From a checkpoint of a small transformer trained on Wikipedia: width 256.
MLP neurons of a small language model. Each row is named by its layer, matrix (up: input weights; down: output weights) and neuron, and shows model dimensions 0-127. Each number is 128 + 32 x the weight over its row's rms, rounded and kept within 0 to 255.
After each neuron's rows is what it responds to, as a language model described it from the Wikipedia text at the highest values.

L4.up351 [168 161  94 155 105 112 150 137 177 102 189 103 182 134 148 140 143  99  79 112 181  88 119  87 116  83 140 180 137 130 148  62  78 228  96 136 116 120  87 136  69 160 171  98 132 168 120 120 134 188 124 100 160 129 168  88 119  88  71 122 135 155 138 144 111 110 123 129  92 167 146 134 140 125  56 145 107 141 119 140  71 107 104 101 166 113 106 149 123 118 152 107 220 158 128 174 110 100 146 149 120 190 176 124 161  38 196 131  86 105 135 190  73 206 111 111 153 144 113  87 130  88  99 147 105  83 122 136]
L4.down351 [113 169 141 137 103 139 155  79 145 123 131 142 107 129  78 103 103 143 137 135  94 138  64 186 148 107 181 104 118 200 148 145 101 142 166 166 117 102 125 210 115  93 103 164 169 118 150 111 154 110 112  83  32  83 137 139 116 128 100 118 189 108 107 123  43 132 140 168 135 153 116 109 165 149 137 171 113 107  78 113  83 134 161  38 163 141 118 127  95 121  99 156  61 147 105 170 139 143 118 116 141 167 121 167  92 157 147 157 138 134 158 141 157  75 120 153 152  99 127 114 123 104 134 118  34  96 120 139]
Description: Fires on opening quote marks starting speech or nicknames ("Vanguard, 'Dan'), line breaks before headings or table rows, and mid-word pieces (for-get, he-ar).

L6.up672 [111 135  75 137 138 154 114 156 160 107 113 166 141 109 117 153 103 140 124 163  92 161 169 162  82  97 156  94  98 149  92 184 117 113 152 120 105  71 159  79 187 158 172  60 112  91 120  84  41 131 123 105 134 108 152  75 194 177 110 135 106 127 111 178 155 115 102 124 138 137 123 112 113 114 126 142 146  95 167 168 137  85 163 126  85 151 199 185 148  93 140 178 125 146 141 174 101 157 136  94 124 110 171 160 186  88 120 185 163  98 117 134  94 181 147 137  94 140 137 103  92 147 126  86 130 106  87 128]
L6.down672 [155 165 128 188 131 159  44 145 140 126 152 139  88  95 137 156 118  90 101 124 123 162 138 225 113  96  86 163 133 109 143 172  70 217 109 138 150 138 144  49 133 109  81 131 190 145 141 105 134 114 128 123 132 116  87  86 103 180 136 137 175  90 121 197 216 137 105 134 112 145 126 146 107 168 118 170 103 126 114 141 160 176 179 174 158 126 112 187 105 154  92 180 129 139 112 158 109 106 134 157 124 129 112 127 200 150  85 141 106 136  73 112  77 130 128 119 173 122  65 144  91 120 176  97 143 182 115  97]
Description: A lone "s" or "S" token that begins a word broken into pieces, often after a hyphen or mid-name (s-implified, full-s-cale, Hel-s-inki), occasionally W or N.

L3.up653 [149 112  97 159 164 177 204 129  99  85 142 175 150  86 132 121 144 120 186  84 107 168 137 119 108  52 123 115 113 129 165 135 166 118 138  47 100 120 160 126 147 128 109 154 186 157 166  88 111 158 138 150 127 166 168  99 107 168 150 138 191 122 157  98 148 100  75 124 150 100 107 144 140 165 121  80 186  90 101 140 158 123  64 111  81 139 125 109 108 152 142 121 167 121 172  93 121 188 139 129 172 107 215 135 140  77 139 138 129 113 148 200 176  99 112 117 136  79 102 192 135 100 174 121 113 107 103  99]
L3.down653 [ 89 135 141 149  98 115 148 107 117  91 113 205 106 147 173  91 119 106 124 158 100 173  82 129  84 178  94 155 129  84 155 157 137  86 159 153 136 124  83  99 129  99 142 153 154 127 118 136 105 136 117  77 214 117 110 105 109 136 134  63 103 115 125 178 152 124 118 150 123 124 125 136 171 142 126 152 131 162 147 144 157 118 187 112 112 150 128 133 131 112  85 165 149 122 160 191 161 187  96  99  91 162 159 124 188 126  83 126 105 113  69 128 192 174  82 113 104 147 144 140  72 100  86  55 118  83 115 168]
Description: Short one- or two-letter word pieces split off inside or at the start of words, such as th in this/tenth, s in https/prestige, rd in 23rd.

L4.up719 [177 157  96 154 163 124 142 131 160 128 110 112  59  59 120 101 143  95 102 213  94  80 129  89 131  82 152 143 109 168 108 154 156 100 122 176 139 109 168  96 132 129 194 155 137 168 123 108 160 138 150  73 121 125  71 158 121 149 103 175  76 157 124 149 168 128 104 148 168 127 109  61 107 168 115 106 224  78 151 114 145 144  99 138 111 117  91 106 153  80 189  91 194 138 167 131  89 178 147 143 119 111 121 151 134 132  82 164 104  91  68 164 119 125 136  92 139 108 140 100 148  99 115  96 122  91  95 112]
L4.down719 [103 134 187 174 109 101 119 115 175 183 102 121 103 132  55 147 132 102 101 206 102 150 128 103 153 200 179  94 141 126 153 130 112 159 142 156 128 148 127 125 113 118  97 119 148 102 132 115 117 130 120 155 159 165 182 125 203  94 131  39 158 114 162 101 153 114 120 141 185 112 120 153 134 142 204 127 164 155 147 140 102 177 191 111 117 188 145 111  90 103  42  86  97 143 136  95 132 126 126 130 144  68 135  88 113  78 196 112 153 122 105 112 105 137 115 116 150 152 133 205 169 128  80  93 123 116 173 106]
Description: Single-letter word-start tokens, mostly s, cut off from the rest of the word, as in s|alamander, e|mitted, f|our, s|ays.

L4.up726 [137 154 107 164 100 134 182 122 146 118 134 145 106 101 106 103 132 114 188 126 108 126 160 162 119 140 140 120 158  94 115 143  52 175 159 120 141 126  97 135 158 126 119 180 200  90 153 150 119 197  73  66 121  97 179 158 167  68 109 175 126 112 152 147 134 121  95 156 191 104 131  59 145  81  71  97 136 149 153 104 188 136 143 137 111 146 133 138  96 111 127 115 128 109  71 147 172  90 147 174 127 121 109 140 175 134 120 135 157 132  99 146 145 124 106 210 125 169 124 166 125 164 123 132 107  72 114 177]
L4.down726 [ 82 159 109 128  95 119 130 180 152 150  94 148 146 185 111 103 199 141 120 122 133 125  70 127  96 113 127 154 160 124 139 122 122 149 155  86 162 110 144 125 118  94 131  61  67 115 124  81 129 145 118 128 124 115 120 154 202 125  44 193 171 186 144 146 107 167 131 155 167 167 115 201 153 113 133 173  98  84  76  80  96 129 150  52 100  81 126 177 143 100 107 113 128  97 137 134 139  47 142 208 154 169 151 124  95 117 162 158 147 182 115 151  89 138 165  72 162 123 158 142 167 133  70 182 127 100 132 153]
Description: Infinitive "to" after verbs like have, tries, allowing him, plus middle word pieces in split words such as Some-th-ing, every-one, No-body.

L3.up648 [157 157 150 165 113 153 126 129  70 143 106 118  97  98 148 119 175 134 179 176 141 133 155 135 124 119  32 144 130 115 151 149 162 204 172 132 100 129 153  55 130 186  99 156 119 117 112  50 142 123 156 165 133 115 111 189 107 139 100 102 140  74  85 122 155 167  94 127 152 102 116 109 147 149 151 107  79 153 102 145 112 161 187  61 109 138 169 109 131  99  94 128 125 149 122 163 116 127 146 137 130 154 205  65 142 116 120  81 163  83 123 118  79 123 150 140 154 109 126 159 134 168 127 194  75  56 116  80]
L3.down648 [106 148 134 166 131  83 120  93 106  77 140 137  82 122 103  96 131 132 118 110  96 168 226 128 152 113  86 131 137  89 150 140 113 161 170 120 145 134 176 101 162 154  88 150 121 146 106 143  70 172  88 140 157 142 131 122  97 143  90 134 150 148 170  86  42 105 138 151 128 141  45  93 188 102 118 109  90 122 143 154 156 165 132  78 125 104 132  93 130 128 217  99 131 191 143 154 201 148 114  97 111  92 190 150 150  87 158 130 138 126  91 126  96 145 144 146 137 151 126 139 113 185 141 118  99 113 149  60]
Description: Infinitive "to" after desire or intention verbs (wants to, decided to, hoped to), plus modal auxiliaries before a verb (will, can, would).

L6.up846 [142 130  83  98 121 155  66  94 139 167 131 107 113 133 158  93 174 159  65 139 109 130 118 143 161 129 112 135 171 100 120 126  84 141 105  75 136  99 132 114  93  51  87 150 115 178 128  78 133 159 219  88 120 144 176 185 186 161  39 149 114 144 167 144 124  99  94 135 186 102 102 132 159 135  99 141 117 226 171 191 119 118 145  93 102 143 178 125 171 133  70 151 117 150 110 144 149 124 109 164 111 117 138  92 119 135 143 153 109 130  99 127 130 140 150 102 192 137  98 155 145 128 119 109  92 105 146 143]
L6.down846 [123 168  47 156 141 102 142 146 170  80 159 114  86 210 176 130 172 157 117 113 139 139 158 213 175 167 197 133  80 153  79 111 136  98 122  75 152 115 117 111 147 141  58 130 171 146 113 134 105 111 137  87 163 135 145 152 126 125  61 146 146 153 151 188 100 123 123 137  95 202 171 153 169 119 112  98 117 185 136 125 105 107 174  94 162 136  51 133  65  73 113 158 164 112  68 162  92  96  99  89 138 157 129 143 136 137 126 146 103 113  96 135 112  88 176  72 121 162 122  90  95 124  91 163 167  71 122 162]
Description: Word pieces within quoted or listed song, film, episode and book titles, mostly pronouns, contractions and short function words, e.g. "I Want It That Way", "Whatever It Takes", Goin'.

L6.up445 [119 108 111 133 108 115 130  98 153 136  82 182 190 117 155 160  90 123 129 133  97 134 148 179 175 124 152 128  74 177 164  98 111 169 131 128  81 128 140  55 128 137 101  70 131 106 125 145 141  66  93 102 142 131 155 163 120 122  94 144 112 138 126  96  53 108  73 142  89 148 153  85 134 142 109  86 139 121 123 166 166 131 145 106 145  78 118 184 171 127 136  91 155 144 135 132 124 198 153 164  80 128 206  74 144  60 146 168 136 103 149  97  87 101 132 135  62  91  98 111  47  98 181 158 125 130 159 150]
L6.down445 [108 151 169 179 109 109 173  76  86 162 105 194 117 162 117 195 130 169 103  93  93 112 114 111 183 136 147 171  80 163 170  94 135 117 142 160 207  92 132  96 117 131 139 129 116 112 159 145 116  95 150  96 139 135 134 142 180 124 100 155  95 128 118 162 160 144 125 128  91 151 131 159  63 139 149 120 147 146 141 100 125 100 161 147 165 108 104 115  94 128 126 155 107 106 175 118 122 230 173 129 122 140 145 160 140 180 132  78 109 135 125 115  90 156 125 118 166 129 137  62  98 110 142  81  38 141  90 158]
Description: Fires on the second line break of a blank line between paragraphs or before == section headings ==, and on opening quote marks starting a title.

L3.up228 [152 133  63 159 139 137  82 183  98 146 156 141 155 113 144 140 140  87  88  72 154  98  33 151 130 147 173 115 184 117 140 134 104 125  87 159  99  97 140 124  76 122 102  97 157 126  93 132 101 108 161 120 188 137 128 101 104 118 118 177  82  81  99  99  89 188 144 116 100 156 107 101 171  54  80 107 127 129  99 188 103 135  89 118 156 154 113 162 153 157 142 121 141 155 144 169 136 135 129 141  77 193 148 115 102 108 120 122 132 112 142 171  93 141 189 126 137 178  59 118 204 108  95 129 102 133 181 140]
L3.down228 [131 105 151 114 128 131 137  46 126 124 141  75 147 142 116 121 101 120 128 112 146 202 157  95 228 114  63 144 124 190 100 122 154 179 135 167 145  75 116 128 168 147  72 175 189 147  94  66 186 105  83 154 159  64 169 144 158 111  90 129 139 183 123 114 150 110 148 158 134 154 108 157 146 189 127 142 159 111 111  97 104 128 119 130 113  76 122 158  76  94 109 176 116 141 149  96 108 118 108 130 143 101 195 124 140 136  95 112 128 144 119 113 109 103 128 131 108 160  93 119 119 162 173  51 149 114  81 111]
Description: Apostrophes (opening single quotes, elisions like Tough 'n', possessive 's) and sentence-initial "the"/"The" just before proper names, e.g. the AEIR, The Scholae.